MLP neurons of a small language model. Each row is named by its layer, matrix (down: output weights) and neuron, and shows model dimensions 272-399. Each number is 128 + 24 x the weight over its row's rms, rounded and kept within 0 to 255. Numbers have three digits each. A neuron's up and down rows have the sign that makes its largest values positive.
After each neuron's rows, "fires before" lists the tokens most often just after its 100 highest values on Wikipedia text that the model never trained on.

L9.down276:093085141146123119107129149096128131114125102098084148104124159122172119122130142117127139098102145137130125146137146108129128136110151136148148150137124114126146122136132110156078155128093096131147116131108106123087084127134092103140125119157140090192118091111100102161123154156139144083147142100154142149114156128142120105153126152099118137130179155158158144141188129187123125101122
fires before: ",", "–", " |"

L9.down697:113100127088122152148110131148165129156113129133114109141144116120157136102118133113105112148139132122163112153134149115137150173136122103094153143138137157097136076128133075078129140135144131082163152129131094096099147120123115105141099121131102142144163124132117090136116110092128131165155118136102140186154136074158129127135119118073125130138156119099113104121176135092143107132105
fires before: "ed", "ing", "ies", "ent", "ab", "et"

L8.down534:128120125138117124153126124125128101146113131144113154104128113117129159119121122099141112149137102124143099128101139118178149103117124101141116149120138089066136174116197106143139120128116130136123185147125126097181129123141165119115147083161123119106123113158111115122163120166138152140167080134142092110158143077132122127114127075133111122131131102111152135160096139125117107155166
fires before: "==", "===", "The", "B", "S"

L13.down109:123125144105139131122137109141134141134094124168122097139120159125125133131151095117127085140124124149174122144120112079118162150134124117078154156169153089117116120117139137130154161137152161083108139172154174088126145126093153124125085107105112142132137127139099160102129141126082132156166128145192169125111090144133140115140114124148113079109084186153159151092155176130180154155107
fires before: "ed", "es", " to", "ing", "itional"

L6.down270:081129143150143171166088120140127142126121120126108127140127142143092144114124114123144143119161106163131093147112098154093123087102109157135102147095123123120105140114111107130146117152130117123096162088129135148123099144119167093153146155127161146123159106118134156153135204255120135123086119143136132097134120149154153121126107109127089133122097130098160166169125186107096163163117
fires before: "\n"

L8.down338:103078143137058135145126139132139128114093136162123152143129145131129137128110153137146121148124095146118152157154122124152083130070127115139162114110122123121141128169140115117142138135131142125163103183104121084134127145117107125172142125128079180179144196108124130156096149130098082128118120100080157120118143116128134141118139110116130167125102202127172183133137144123102149099125
fires before: " |", ","

L2.down899:128132135123105137094130131148122129144156072138148123117167127155133090107126128082132142122142126118130118130133120093116092164134120160128195138126117167125146160145154150136157114139139115135119131147155073112140135136133141104141136127132141113137168188103158115123104135106140086133128132129124124145156146133117114190126154141122118140133161162099118169147162099151101152127128
fires before: " |", "–", "\n", " –", ","

L8.down689:125172119148092077153154149148134128186089168151129097117158138132149131114133141138132098123128135146115080144117178103133164116072087111104138119098185128133145137103148166150111121133114150135100191149125129129147128083155163154178086091131170107138145135100131143087087140159134063117141158121145084145126088113121157117128119113122125118128120144164134114097120129163110109114085
fires before: ",", " the"

L6.down574:181131084122128132147119133157115151136118160117058077129124135110150116077140129134119102118134114113120115114143136120153132131150129134127121135157117153133064119120112146134149155137137112182126155083157074126075140109134139119109083094158138141134201117106127101108130119097129118140153142156185154091136104137103171147163074109130143106112141131153124110141082139153134135119140
fires before: "ad", " mi", "it", "are"

L8.down572:145170113121145136092123089113165140128104095125159124132185122115157121110153122135162199133155144123149144184141112111119132135127092144121132103133109111137119094159174097082121147128091098171137171137174127147125096123139119116131120136132157131136151149129156131083119120174149128121101157175139190103136133137099136121136114129083112114097146106099072098138151095131142190170105
fires before: " |", ".", ",", "),", ")", " and"

L13.down344:107133112139152109117147136095134113122117128128135145129086125154095119127118164137114134132115137107100108163154150125090119160153160115131125099117165106134142118143109128156170165093154167163080088113130095142142129118149155141128124132137147142098122141088088140115114159185146098126115162155119138156134088135099131172121121136129127097132149163132124074121113120124141170111134
fires before: "\n", "-", "1", "|"

L2.down568:138066153125191138119093101174134136121137124132165137127090122149121161101134120130117182141119142101135126196093132129129117197150070128107133126144127124139150101117120146152089130140132127141137120255140139156157133133137121155107074113108157118149160119128120118167145117157099102187119148111157142150135135131099149109101160158096126104136115097170143120184141096111099174121135
fires before: " |", ".", "6", "8"

L2.down86:129160131129081158124122129087089152117174151140112165141123117134142109144141138140116128109110162117135122105132127131141121125084149119145138125129140125081124139122139149112125100114123183113132143204167165112118146095127124133150140145132110110093117146111137121139160139255126148121097142133141135128119169117113115171126121128090158168151129126146120100122125144125160107117120
fires before: "\n", "-"

L8.down922:108157154118110136134138123108132128096122090109142135160159152125162118125124155134163151120127163111086116075119145142176104112120142120185128143151127160096120149101126129133162141111104158106112158153093132118124135160159106111126144124124138133144134085129154104123100158170095149116105106137142126125136116120090118123148108118119130097123143140142157166081135111161097091090119
fires before: ",", ":", "ared", " |"

L7.down992:118139117121122142097111141097146103084142100156132154140191087144120124129120159134146086148122126121158155149108151145145118133109126153151125115141136084118149119164111105117174077136112107096127132168139117160162158133094135124163089181139118151136144132156137137135189122255128124114153096135121158136140171120125130156132113135104190115117114119115121102107131137139119127149105
fires before: "\n", " /", " |", " the"

L8.down449:124160125126113114136142154081130076153131091125154075144151118081082157102122169133103163148091141130128183129068111101132162122119124068166172166150117130062129129102103133089149136108135111136099134131162113145158089127139108111148126161100120106133118110091141121141132134154133086104101115149163174167175129191099139122148125122097165144111157142100169131139161143108097124126142
fires before: ":", " /", " |", " votes"

L5.down291:126117112152162136114144148180082143127132134078153141101133056095126129134108120209136149135155131131134130131161126139148101148140155118145133134135078118126154126102109119130155152138126136145154103137069090126136105116118118126121164124101143111112129090126103131162103126143121180135154136137104101111123144165181111104140128115129104120176148172121128157157127153078137134102118
fires before: " D", " J", "ae", "itect", " T", " Y"

L9.down1003:112201131111115182121112142110136140134109124130114076133130128161139100150145137120141134128122117121143147102142125144139148131141081141158147131107144148132128125137136142130145095126118135137156131175152142114107129122134118158118124145107140131129119130149132148134153099238122155131139178143146106133112135139140071154135111138106146138102130127117141137170099130154114127118180
fires before: "\n", " |"

L13.down957:108106114129121108188093069097108095112137109123127135116137129134122174127096145145140104147167115128101143150140113137177086147135105141168111086114135119119144145171110094085101107148147134132163118122122122129160144123133126138153128116117107125105149137122134129128114080155129124119112133155159100144093124125145127125124157144140110140137128163098140157104125104102188094116101
fires before: " |", ":"

L5.down554:114130175140106134140130138168142165137155165119127128103130124108157099152111142140117126115109100141139139098143099133127086159125089139112132122117103138117134144155146093133128114125165138172152109135116154136152125149194141147115128108157159126104118164125126120116156129255131090141132114055103143148102125143143119139156127149137139134112141088132153150137149114104146130085111
fires before: "\n", " The", " It"

L4.down656:145122116135146099088114160095106125153111095143152109111122128154134124151123152169098106111111157157143137180159149175129133120077100119171104146131127128112095103181144149121134150128115138140104169139099052136155108130126111132105135124152113134135150136108154126118122151142136160113125135122151134090099137123097116120069138155157162144121164108127144123129135078186122118151128
fires before: " |", ",", "'", ".", "',", " in"

L2.down595:125147128112112149102142112149115128134125137141128122159116123122144156158129145136111139154137125115129137122157130110107130124121123124124171168130134128082133132120145127135128131139135165145114120165144128126113129119126118141128151131123128119123129097116155101152104125255131156136140137130124107135136126128144110124123116129110150125156135146127120124103139152139126118118130
fires before: "\n", "-"

L2.down538:111150108121096137101124137146130123131162117132131145157151128123154169155140122152131105155130106137142134142125142122162123119144149137129136122145120125158153143172122127170094153121141204133123150137179132134116135122132100119124102124122152111108129105126142142146151121255128132146114122098116141116128147120122122159130120137105136128141128103119140099131147129123138122171130
fires before: "\n", "-"

L9.down719:143177117135128160125155151116115145120163132104115108131144113137133108135137120125132164134132132089134109099139128145137110114109104138099126108120142107110123114158137130105147125128135132109131098233153147127115127121156108134113120144122110098103104126114157143127153149203128137130123145125152142128120129113155116147135115133136125161116112125111097151115134138149131096152120
fires before: "\n", " |"

L9.down508:106140115113147162135110148139153104104124134112116106129128129168136157099105086126115159170124130122113124137129129146145146142088147128116151125052145127159158203139095150122129179161170136118088167127176086108166151108163107109134153141135122101086148116115179102146151140158132130125142156150093141152137102154135138157126132131097153117123127138119118134093129144119171121106157
fires before: " |", "°", ";"

L7.down548:165112128080111122105131134172128133134171126136139118126126145137119098162135155128150140156110124180128103117163174093151122137131133146109129128101123094153142130134147129122122067118127130154148101102136155145178137122161097127097135084123141115130153141177095144177149149112124146107120107126147155148130094136118112077154124138099125133170088121113156124112177162158090120099112
fires before: " |", ".", "\n"

L5.down513:162120139089108106128181117144131111181169082144115120107100116142104162086135150114109152152116112149132106145117132077097108150152136135077109159104095118119123108131134105078124109132095151125124143174150115119137090130128182138151148101098104105140122167103147144130104150209141163088065140179106130098116135139160143110118134184108071157143099142136157136147168146127132172144101
fires before: ",", ".", " (", ")", "\n", " and"

L13.down741:101143123106128110154152106136076136127067125139085131133090135210151168120153150152139113156130152147103141113126152126142117118108148146134124099198122112110130135130119128095097120134151123118133127121118117135172108125087153128136112132174144110074134120136129105118150125189102134114116119110123105123142124089132106112149141116142072095125119130099132133123144146131094154113131
fires before: ".", ",", " of", " and", "\n "

L8.down435:170150140127130143101134151097065178185090152104146052119156127114113123079185129105101165150140115113117094146149147093126117130114126136128113129154136095135128109082122112129116127112111142110104129094156150116133129104143132092148148114115150172149119114151120166127143137118097136119187078158116165121153133140168164119115109107079100126113084158122155118106136151106098155069162
fires before: " by", " in", " on", " for", " and", " at"

L9.down615:145119133143112120122149114142149135116136172125149112116101136132094114118128132113087105130122096121126144177118114169144135120123123157139117165131090146134163168102181163130145150107127176164124102255110154149122124139097123128136137128125140094110129146149088153101108154183124145151108140148110118073093139153124166117116126151126118126152131173123147140139126123168110138130146
fires before: " the", " a", "ing", "ed", " his"

L2.down403:134102155128111125167103090142117124114130150134149140116098121155118110109149104149132123105103144157120129084120105163127132070138134119060153136119128134123151110122122141097126117133119141137128119080089151142129138089171153156152131125103114170087160132094122182115127133206144100119125106128128140129124182163111105141120069199106081151117085090190140101129124137112112156181131
fires before: "\n"

L2.down936:148078094128163133104097132147136148144131118139190122132140136158147129109116138123127138141104138091128131160108135140126119101134082138123110141122142106141113146108131166181127119144124127138186154255117145168098155143152132145091107102140139136162123108129130142111175103148130109159091129133111128130085142113060115098079126121099089054124128118175137117151143153124103136161133
fires before: " |", "8", ";", "7"

L2.down152:117118093124169143116176112117132195162094161124161127132153150122128146153138153092136097130193125135140143139122145135131122120106177103120149168126140082128115119161108114132123115108123125120170165115157104127159164110102160147078134128115132140110104155084176121134123141217151126116159106098102139123126120152086133085117111117102088184143083134112120101105109103144161131103101
fires before: "-", "though", "or", "re", "most", "i"

L4.down480:109157137110144134174167130144148129169119150129131109095129118135118132143136118142112135134141124160140107150141125162160139131128122148102197104166112118090117118095120133161108124119141126107126130144107138150160124110139103112116086124130136130130150145171122081117114162255140099098142135121095116125148140130105132163127112127140168112135129118129142122118162124139108119102102
fires before: "\n", " The", " In", " He"

L13.down263:153126129099114151134113184125141128143170127080104098084133120106142084133142130152066132089089130151163102136094100106094117117127121112135136137114100134140109097085126142144102131135168053152115163140107142132092179200090113123103100095104131106086097114131140166151096141104098134108134136140135111129100116122130141182117152094090160128153146111182147144126104134118117110126164
fires before: "0", "1", "2", "7", "3", "re"

L2.down1006:079120168144148118113113113093112124158163115154101126134112135107102089128150173108129152129135111083097120133124159070109137158115119109137142152124127159123142138130156171127076175100150100175147118135108149081133167162142156113098137114124094141134110125109140108106113133126131142128077109120129118121127140122119100096107140098149143106097135133155173116104138129137128076151136
fires before: " |", "-", ",", ";", "ff"

L8.down852:130133140101149141138112146164123112130085146126101117099126177134115117135143107088099105123153130095135112087138125133158116112143140164115119119111108141145158167159110091098143144145135107123140125144130103120163169131141116124114127132157147130090079116145094131136111140148114124104089100127128122118090101152118135104105123110149136125146114134116114124108103137147114168106132
fires before: " |", " of", ":", " was"

L5.down309:167149134120109118111140123137116141167105131169153133135133084110142156148128142122122162154111153110136127164141132077147111127129137167118126161125118122068102145152190169154113143149140150081112094151142115114125135094120158110111128133144118161094154097162128093160104162238154139128124137126113130083146134093177100155139114190127167111123135106139145060130089130156138130114162
fires before: "\n", "-"

L8.down401:125102128105154137127104151115166141114141130093142136099137155192102124152146121107102120166151119140130148164080169154145179119143127148143108115134127092081143163132175148176117133085104080131135160161137136140129102131169148142149175098102159112096124166143133144131142182079097099161121124127140120097132115118088100114150131141148095126119120154074122123091111114143082132126170
fires before: " |", ".", ",", "/", " ("

L13.down228:095139082114131084140103130126091137099133117157143118129120113183105177154163131141091129126161121146126112130124115102157129137143097123124141129142104128119095112118159127110149079092125100148099173165155144149129132147151132130134104164119119144085122094139141118163132130082125101098105114112107162118153145136126187109120170145118120130151158096113146122106144093108104127097132
fires before: ".", "″"

L5.down312:125091144142119135131121175150118137167103123137132151164128102153144106110121131092126122111102141139122115173096142078145126115079089149157126129163143138137133105151143153097077141135128145132121120169119120146142128145112151125092134146136130128172161086096148167131138109125128146134112107137139104122142079118115105090147160082123124126101139123112138169109123159177105127101146
fires before: " |", "%", ".", " ("

L7.down385:142153154121161129139117165116114143134096125159132111110157144100172137200113120170149129123176102092136159142141135120121150127118149129162172127109129137140172124086139108163119159123154160111131142159124139132162170134148150116128136118107145134165108122166121086135141104097127133123119083116116141146115097107141174141128169100130119105106095120112125155132092106106128123120134
fires before: "\n", " and", ",", ".", " for"

L5.down709:091128137159186138123136120111098158136109136139104133142084136139132096135110138121148177135133122120113155150124094096131123122081130118095172089058118115140110085127119162132125145141130157145151145176142105119153123104105082120096153142105169149125130085127101105129104102155127165108110099112142129098134087113119165167174138108141065144128150116116147126070074157167116122163054
fires before: " |", "ential", "l"

L13.down651:125128121098133126107134137110113116110128132093148164118130105162117179151127117140126146125092101057125100149145147153122128130131117131150091115151141104149144131150166137163123109125130130144157163144121086127124106097185115147120153126133098097088114126078129121153111114149160133172101147071117151110095089090089133114095131205126122127147088103146125119169097103110148107136167
fires before: "\n", "|", "og"

L5.down586:138120151133113102159112107073116117155115135116148153124151094091129120128153157181133118090129126096114148130173123150130115137115130130178174135114124112148130105139138118124098120174138094140134138166147103122118139143117129121169126083133152132133154147144138216117153135135167125124138120141141112152104148133152145168119128131115114173135110177127112113083167148144112126132155
fires before: "0", "1", "2", "3"

L2.down117:170140127129107133100138106145127084115140113159121139112134130130159077087139112132094165147150158175127143123110083125130113136101139181126125096079164128115148174126109128128090124086097138128137119126192152143153137082120133151174126135114156132146142111119110143134067129231080153127131136100128113123133127110103102134123130102130140171123137115116142098143158113153137150157110
fires before: "\n", "ated", "ia", "at", "us", "an"

L7.down188:113139124108130119137161139143108127127132152101127141142151095138129136145127121131149133121146126123113122110121140135092133097095126145154114110167099148104094117114149118108137142142120134102135129172143134097116129124120114100136071164096121125159101134143148136126117110255125122135129122142142156150117130112135158170146110131136152144155118123115083146169084131096137127116128
fires before: "\n", " |"

L7.down765:127093139114171115150151121134148132166106134107170133190141093134119136169156187115184119150124140090117115133130122138126115150100144107106164157120098156132086091138110126167151064161127152147129149194140140162139119142135148117111124127164092167095139184164153157166067104088119136128151133134076107118142103154115142122145129108140122101126152138075095120117150128158118116168115
fires before: " |", ".", " (", " m", "\n", " km"

L7.down4:136127137146143144093155102138126118143177118135100096174122138124177114094165125171130155108118131145163120149115111125162145121080119121111129143131111168106063150132119083117108121143119112144130176152146135161120140131138136107114152095128141129104109108123127152125105131168096131105177115136145111108098137153106105130116130174117157146114123155118143133128100169130159119152141
fires before: "\n", " |", "um", " of"

L2.down207:143107160116103124133135110149122135111141154116095117165137134160157148089146127151135131137148156153129165148118179138123093103125143111134107101119110160133103111132099130126099086140139115116108139094106131140133129134122139137137128146127146077094099146123116116124130152236146137141165124097114132106139111140133119098161126120129141159110099123139154127129129116145117142198138
fires before: "\n"

L6.down284:103119120114068138078153185086115132139142142108098124129137158141135160116084125135120132147113145123149148146133137122124127135094147141118126146126135155106128124150115178104139162151137160132099160127125110111122119148153148140104169134109113111103162217112108147175167123232072110150149126118094139108118171109099124098161146100146127114160106122126157135150136145143171097104097
fires before: " |", "\n", " (", " –"

L6.down324:068133144123129125108156120127114117154121131138132093189110153140069113145137145125161143137101139092153120151146161095102088128156099119172154161101141124068169128121142148154082148105114125133106113064152129185130134140110117119181090143175149137114128138131148100128153108165101135128121106094118118103102114208120144093122172114113146128119107124136088100108128105118148141157119
fires before: "\n", " |", " "

L2.down1019:131124178140130133136127142124113096117090131143136097117140114132062099156130139139136156101155150137099168110132128107130151113151119101141110102124108137158135135136146068135146158134127122127121130146139130159138131132128109076119129125114126164171144091140121098158132136142157147183072105154144150117130125113091102087100118169055108161128148193111137099106137117099091188123099
fires before: " |", "–", ",", ":", ";", "\n"

L6.down243:120127107142151118077146106107090153164118115091122128140162142156142078154128116126123191143119155130066126145118150127131133183096137123103144135112112151118137128102144116130107106122168101127117159132130106141125157150096165148130172103120100129109122084134120122151102135170132116139094121085161137121120119126136165145131167114099154120115118136119069145136123148136197106113116
fires before: " of", "\n", "we", "ction"

L13.down277:094140133111129157130143166169119097155122138184170143130179086133164140114093092121116126149152154153121145129120141103143116130141130129141136143158159107132116129131155148145145125119110135144125102174130183129147098144163106140137116125128112122162101102129140141140098115092100134115109126105112177130130155159140142127129128110114138157130109062152122150103141137144150109110131
fires before: ".", ",", " in", " and", " with"

L4.down36:162171173104097149119168123154135140143126166114129099128125161149121132158138115145100147138154147149152133129159117152152110153141143143091131101143115148097157117112123107160162104125151138119146120132126113171147162116180111117120128112136141111136095169118115120115128161241126125142133122131145147118126128103148104161139177159130159055144137144107138128119153108117134139138101
fires before: "\n", " The", " It", " In", " This"

L4.down268:125138151132135136145143098143137097109133125132143133140092138125139157120114110147097144081135130109085133134132125139121132133102140108103112140160147099125164157154134105108103157159141151144187149178147140133163098127151151129172124129145112113140087147120128116145086149179135154127082133127091115136107123145096141100119134153109128121133140134116156130107187151135071189098098
fires before: ")", "),", "–", ").", ",", "."

L9.down920:125087121142142107129124134145107148137125158167117122117142117146115137111140124117143127098129108176128121148114095135109105174144131112133115100110116166118108105136129119141117107092114144133155136222091146126157129164141119141131133113185097108129129150111113121132114127146137110120108113150119127107129142154182145113078108126129127128135117155126126119151152130144127093122095
fires before: " the", " her", " his"

L4.down259:113113169163122127112111131092138081090131143146131118111157142064102146164160143104123115094164156148131124100108135131113104116139148110151166152112128158160140125170131103130109139131122148084127152173159121123133103077096082128133134134135147128144115152150143156135106160135124157154091077151137101129116117128119111124131115145114085140136133132131149093121148115101097130144150
fires before: ",", ".", " of", " to"

L13.down860:150142091108094116163145167130127145085142148115123143102130127139126125119133160176093114141120097151130145133160126123077098092109105108110121127128092130120124134157115117130139122137136103123112102157126133117089143092132114120111128139105139127123131131147146120133113126153159090143144124094108124123110078139107095122143140143138101177130105118109121123106130176121116112098141
fires before: "9", "6", "0", "5", "1", "8"

L13.down79:112140103136093103150148162142078127118160135091122091104094147118129146101136130130141128134147108163123141146124124142142110091131143127168097137103117120112133145138138161108087126140121110115137171201142141177150101124157112118143128130131141114129157108109127119090125146080112084134085124089109140116160093135057136098113161114122073118104142175128127153157143131135105107096121
fires before: ",", ".", " be", " million"

L13.down767:116163131160175108096150097132162155122163072096135109153115146140174123165123203154118149113128109122158081093119128134121133116168100145141107131112133126141123104125165109154117124132129190167097168166110095146123123104147140152119144148088159151117138116131124122125136100142140138144127099097167105121102122090091141146124135149116136150107131139117144123137159087181127137126135
fires before: ",", " |", " –"

L6.down678:143151164123112128123182113135111151097127151156112130122120127146132132151145121097159164117122147123141157151142151135149110131107145112117132119117101123136110105131146120137153141092078203131156149111184145106104132144134153115167126160098109132137129145119132146141146100255118122151180136104122131094091163085100130145133112116114144119137110126122134129128133119094124105135126
fires before: "\n", " |", "-"

L5.down8:125146123146122104157120100152134131146110131140139133096150146148073155134136123080098155108148096109104119131115103151109151134112132117130128122114138113148080123140116141127144091116137143129166137180171133164142172136124150100156153153141114160114085084131138147108132108155136129123093139116082137077123131110068118111176142102147046130106154105121168146105057127176142105138165
fires before: " |", "N"

L13.down314:144109100099104126161107107103133130143136155167129145144146118116119083133138142113158130085093116152097126143135158171132121148131159109149095147125128130086159185145157128152147143120146136127128122134107177148083146119154140131090153155112158119142153145164116093136150134161140122127173158093124071152129124127130141113125137136158150106142181156115149114145119123122159141102132
fires before: "s", " c", "ing"

L2.down671:118113072095127128130143137145080142143163103079132139098176178142154100145168113136134138121151128120145081143131127114133138117084168163118130123130108136130119130158131126070120129086194161137119127201153138133115171088130141122139137131120129141135119175108140140156152120200123127137114181123099131117135107119129081112125173187154125125132153105120101077111135160089156112106192
fires before: "\n", "-", "s"

L7.down822:140110137106118121146146094143135111129159119135093050106114136157149200142119127101166103140153101152105130125108130114128111094096084094110130145125160147159152140149158106119148112162153135105133119103161144137119097099145147170106139107140127134096136136124094159067122148103079182147114131140166128151118159099158086100119153108076116086157131147154143122138165157113114106122122
fires before: "\n", "ed", " in", "."

L7.down3:130148113108114103134129165185135184109126145143116097159112134126157163168102160151149128128140116130138140150139116147107098114062157110145146102135154102102172147112126117149113096120156147068109098125107137124164118115154090117142161132083140130157075130140091049111106126070113152141106098099127098143095114127129131144120095103110118111142124173127094116113132085150126146141169
fires before: "\n", ",", " and", ".", "ry"

L8.down240:108098140156115112132126130122102135127158175140151114129145117142104153170139141157107105124158103076124100119115125114103143126102134101108153143109136141124092191126120148118120134165149145169094174189157147120137119095112106116109091142102125106086118133152110142142125117073092102175151136136122117118140128089048129156160131119144158147140147141105126129096118125083170120149140
fires before: " |", ".", "–", ",", "1"

L5.down489:112120176124120143135148113127136122165160137127146117163129127124139158138106128116104128132118129182192136127121122108158107118103120140156165158135147115113132154121121094087137111172102116143172128152109101126114139125107117146147146102176114105098181133146092158115106158169122154154115142126104081119099106158155127130147153125090122127151141137143136159145169159110146194153154
fires before: " |", "ae", "itect", "N"

L2.down555:118155120122100122105137124150137113130129142120142126139130128121156099157129128131150127165143132117101147144129140132131118136134129134100137156141130122082144107128154115142127134118118176140133139190147125135107135160128142129120130136121130144108147110124147140129127143255119173138114152132140128134124117127123139129122117141107129130136137137151114110113167149137116116128137
fires before: "\n", "-"

L13.down793:139109106112116127127119125115109098106129142151132142143150160157137130129159147140158112134157122074145094134153085137174165115155114114160124151124110117118115159112101144152126109146108101158098102146155147159156157182156120104187110156106123128147189127108143126117132104133120149142122126102163122070159122128122081134105135152135146131173124154105115111117136131133137199169140
fires before: "-", "\n", ","

L6.down368:116101144136084151132143066118128071124117136145118136096098138133134095157108124158101067108163134099102145116123130154117113113110116170113140103125169123127125134088108078129094137126091170057132150093134165106138117089172143157127133101125139130127140115175150151110115114120118133142138123090134096151131136111113090142136130170121117095142104127133108205116114156153133110169123
fires before: "\n"

L8.down696:143119118082096159143135152186120114116154115102127103154148092157136099125084122122134113097097120138112150110132156141117103116120112121120089093128103153136140150151112128114132148165118140130184136126135125190137154123149105120122137134115127138113099140150163142121144081132131131145101125160136163147126104151086121116133126130097166126154111138143171115095111112102176117100118
fires before: " |", "ing", "ill"

L7.down772:146140105133143080115135129082100133151109143114127187112167144097143140139145130116123150124125132110102089140114097094118153118112096160111098143168204143107108136147135122170150122145096151100101145127101089095151158120130103112141135134161096101095113118129133155128125099150106141125155102145127107118105127116164119118138124181100141133125130164134137129125098122141102094164126
fires before: "=", "==", "ase", "===", "S", "-"

L7.down857:113152110128129175124129131126139144119169109156124123124110090136132101141119133124118165139114135105132145118131147113121103127112132097150142122124125141132124137128135139108105124124132164170132106212149137125120135108130150162132125194136130162096110118141098147119123125255127063158107092132144112118138139139140129134138135129124130130107139136147097146127120098140089112102132
fires before: "\n", " |"

L6.down405:107107123157121147124161159114162105152108117134151107129138154128133113122102117177195174106123157099150142148132118165108113113107120098112166149112117109127146125125162108149107171148114181154113122162117119149183089122121120108116126096138125147133140178148141144125121101153100133087090093142105088148088132131106148124117117130129136146170086191134085079088139133124094135098134
fires before: ",", ".", " and", " in", "\n", ")"

L9.down558:137141136098137139126149092147126140090141075178122136107118160134174079190119129125126100104097132105148138152129132107118081131087093143146128103112133131147105105114123131160156132099100127145147133130172162118116121161113122157112161162124111152112155128145087121113117129165128097125105150111124132094100152127136147114147112100112127087116127175164147068107159150088102125155079
fires before: " to", " as", " in", "ed", " |", " on"

L2.down884:095170155109122115118085103125111098094161141114143130142098112120098093136159121124132128130144116130110128160175125089115121148127138100138144113134138147149161149129102148089140161135129118092151133167141101130119145121104118164125143139126145100145130104090136151166129147198153124158135106125122111116132161130058110117124158116146127161110121153150123134176119071114148118146129
fires before: " |", "-", ",", "–", " L"

L6.down170:138117152159116132161153112135177134117154147151150148135134148174155152096140151134190153169132155147123131130107084139131122120112128099108128152170156123142101108110149099132121159119090158126104133206163100107128100194140131140126128097090148141142136150145110161104119120127165126093072109168143122175137123129096145158090155129144121141153125105154124114135172131094124132095107
fires before: ",", ".", " in", " and", " |", " ("